Part of a small language model's weights: learned and rotary positions.
MLP neurons of a small language model. Each row is named by its layer, matrix (down: output weights) and neuron, and shows model dimensions 16-143. Each number is 128 + 24 x the weight over its row's rms, rounded and kept within 0 to 255. A neuron's up and down rows have the sign that makes its largest values positive.
After each neuron's rows is what it responds to, as a language model described it from the Wikipedia text at the highest values.

L7.down160 [157 134 108 157 149 113 126  98 181 108 133 108 100 118 132 131 120 129 176 125  88 139 121 128 167  91 143 142  97 111 193 121  84 123 123 135 137  72 131 105 135 143 133 118 126 145 151 138 101 118 112 143 158 129 133 135 171  91 144 109 149 152 112 167 201 152 113 180 153 114 134  93 112 119 135  75 137  98 110 128 138 145 171 129 131 136 156 133 124 117 152 133  86 113 121 110 151 102 105 110 130 128 133 145 132 143  89 164 126 117 134 114 107 113 126  88 103 137 144 146 158 112 149 140  84 155 111 123]
Interior word-piece tokens that continue a word split after a short opening fragment, such as res-ear-cher, int-ric-ate, App-lic-ations, und-er.

L7.down351 [136 130 128 139 113 155 147 131 164 164  95 127 112 120 106 148 110  82  84 132 121  69 144 138 113 154  94 125 163 115 148 128 118 138 131 158 149 150  80 115 110 129 117 128 119 148 166 170  82 106 124 171 171 138  97 104 132 151 117 152 112 125 121 117 147 111 118 121 118 141 138 113 130 134 110 119 133 131 139 128 112 149 126 106 120  86 119 140 129  88  76 159 140 154 107 166 132 154 121 136 122 146  89 114 169 126 109 140 132 105 140 111 167 100 115 146 201 144 139 136 130 113 135 136 139 119 114 127]
Leading three-digit pieces of years such as 197, 194, 202, usually right after in or a date, plus stray inner word pieces like min, ub.

L6.down442 [160 145 154 147 137 109 132 125 140 173 117 107 102 133  89 135  88  82 139 164 138 166 141 135 136  96 114  99 147 136 153 142 119 111 126 158 108 121  95 102 120 131 131 119 110 122 151 160 151  75 134  85  85 129 131 131 141 137 139  99 145 115 148 140 133  99  97 111 140 145 105 141 126 140  82  95 104 145 113 108 151 141  94 151  61 124 108 175 149 115 105 125 134 113 169 144 102 144 165 133 139 150  77 128  96 123 107 135  88 150 155  99 136 111 108 118  97 118 132 141 107 158  80 139 127 109 151 131]
Fires on the first token after a comma, line break or opening parenthesis, especially causal "as" and "and" after a comma (", as both center"), also initials of list items and non-Latin script.

L6.down375 [147 133 133 158 121 128 137 135 114 110  94  78 170 133 110 140 134 177  74 124 141 106 135 150 135 131 128 112 116 126 153 148 147  99 141 110 119 113 134 139 113 146 103 134 197 152 121 113 166 136 149 101 149 107 120 149  88  99 159 181 111 177 127 112 142 132 165 122 136 133 104 129  95  95 119 101 138 133 124 142 135 133 119  86 154 106 113 136 185 113 146  86  92 116  72 124 148 147  76 129 224 131 140 114 178 114 150 130 110 117 127 116 117 107 114 118 113 106 102  91 151 107 110 132 154 153 117 124]
Opening pieces of split or hyphenated words (stra-ight, -pro-file, P-ro-fessional, high-lights, second-in-command), plus line breaks right after wiki section headings.

L4.down174 [136 126 106 115 147 111 124 118 168 134 127 142 146 103  93 143  97 129  97 100 128 109 129 102 154 119 126 137 165 144 126 131 129 137 177 117 109 114 137 172 119 153 184 132 146 124 144 134 132 130 129 139 156 173 132 132  94 138 126  90  75 159  93 140 135  72 105 133 173 168 109 164 119  89 105 130 143 111 143  93 179 125  99 133 180  97 110 148 161 145 150 125 138  99  91 146 145 137 128  96  95 143 101 153  88  88 157 140 133 126 140 142 111 161  76 141 131 133 124 115 113 140 130 129 102 110  91 133]
Word-initial fragments and number prefixes such as sub, sum, s(ung) and 199 in years, plus "single" or ordinals after a or the.

L4.down305 [102 168  93  73 143 154 133 141 191 108 135 154 147 102 133 143 140 129  94 117 110  80 116 125 135 117  99 114 120 128 136 151 136 154 119 131 115 159 156 103 155 151  89 101 103 130 120  82 108 133 113 121 107 113 158 121  88 135 127 119 104 182 159 122 168 144 132 175 118 124 111 152 119 117 149 128 149 119 142 137 113 132 112 139 121 139 114 160 137 159 124 176 120 148 119 143 111 138 114 113 126 162 126 168 167 121  92 167 103 118 144 132 145 119 111  89 140  90  95 123 172 130 121 183 148  78 151 132]
First sub-word piece of a word split into several tokens, often r/R or a cluster like Tra, Che, Tre, Mar, Dr (r-andom, Che-ckers, Tre-k).

L4.down149 [145 158 125  92 141 125 130 132 141 155 153 118 119 163 130 111 121  83 124 118 148 145 139 131 162 144 170 101 111 106 128 122 152 120 116 141 142 157  98 157 132 117 104 110 148 145 112 156 119 118 127 145 145  95 133 110 183 150 106 134 103 121 147 169 149 110 102 122 154 133 147 108 140 119  85  90 123 100 131 155 132 123 146 170 102 146 131 160  89 105 126 165 115 104 117 112 126 148 132 146 119 157 127 164 105  89 169 161 164 105 131 120 115 164 186 142  89 107 145 136  84 132 172  97 127 102 115 122]
Word-piece "y" inside names and proper nouns (Serge-y, Mist-y, Toshi-y-uki, Yog-y-akarta), plus the word " as", mostly in "as well as" or "reorganized as".

L7.down306 [119 132 110 163 140 120 120 132 159 117  83  97 121 172 113 152  94 156 105 129 107 135 169 125 115 141 154 106 133 127 137 147 127  83 113 105 121 176 146 117 164 152 135 119  88 127  99 114  91  86 112 152 111 100 179 140 117 102 136  83 130 157 154 113 165 169 134 168 109 119  86  95 169  75 103 146 121 131 139 145 146 134 113 142  65 125 140 117 166 103 122 118 118 105 154 128 182 100 133 146  89 101 144 160 133  89 124 123 101 134 153 123 116 130 156 136 137 148 171 145 139  90 128 117 116 101 109 152]
Early pieces of words split into several tokens, especially ö in German or Turkish names (Mönch, Grönemeyer), and others like Fle in Fleet, We in Weapon.

L6.down97 [132 149 139 164 123 143 130 134 143 102 123 130 134  80 162 135 121 113  99 134 160 163 106 157 193 135  98 128 123 137  96 152 118 133 145 123 123 118 105 117 147 126 137 142 192 151 124 135 134 116 152 162  72 117 122  80 136 113 147 127 142 137  88 104 151 141  89 157  78 161 121 123 100 136 134 151 122 130 119 114 128 133 114 115 127 146 128 102  91 111 128 107 138 116 126 109 121 152 194 131  98 107 118 164 142 159 117 107 126 145  97 118 145  65 137 131 138  96 150  73 171 133 145 106 100 133 135  96]
Word-start fragments like tra (trained, travelling, tractor, train) and ra, se, ri, plus sentence-initial He/She and the word to.

L7.down238 [151 124  95 138 129 145 131 136 115 112 131 126 131  93 101 156 128 142 102 118 134 138 145  93 114 109 143  95 133 224  93 134  89 108 139 102 119 171 143  98 169 150 126 144 129 134 109 128  92  99 155 118 158  98 162 123 136 139  95 133 111 134 144 130 154 188 119 107 135 143 103 143 119 125 139 142 125 102 142 143 115 133 164 138 111 120 177 159 160 137 158  77  70 119 104 119 122 114 135 148 150 103 144 126  86 159  79 143 129 138 101 149 143 129 149 134 157 138 123 142 161 163 107 151  98  98 153 120]
Mostly "as" after a verb or noun naming a role or office (worked as, returned as mayor); also when/if/which clauses and closing "==" of headings.

L4.down68 [121 125 127 110 112  78 142  97 158 171 151 155  67 120 166 140 106 102 143 128 120 147 107 163 106  91 129 132 151 166 119 141 136  80 119 156 152 140 126 168 149 120 159 169 165 125 132 104 131 130 116 105 190 139 161 151 123  88 126 140 144 105 141 112 160 124 181  93 101 123 126 141 161 128 106 106 105 135 124  95 166 144 145 124 150 130  99 129 113 126 128 174 117 154 118 125 159 122 104 121 174 101 103 140 130 125 110 154 120 126 139 115 139 166 133 185 141 120 112 129 123  95 128 168 139 123 100 141]
Final subword pieces that complete a split noun across varied topics, such as ass-ets, R-ate, pan-el, canc-er, minor-ity, often followed by of or and.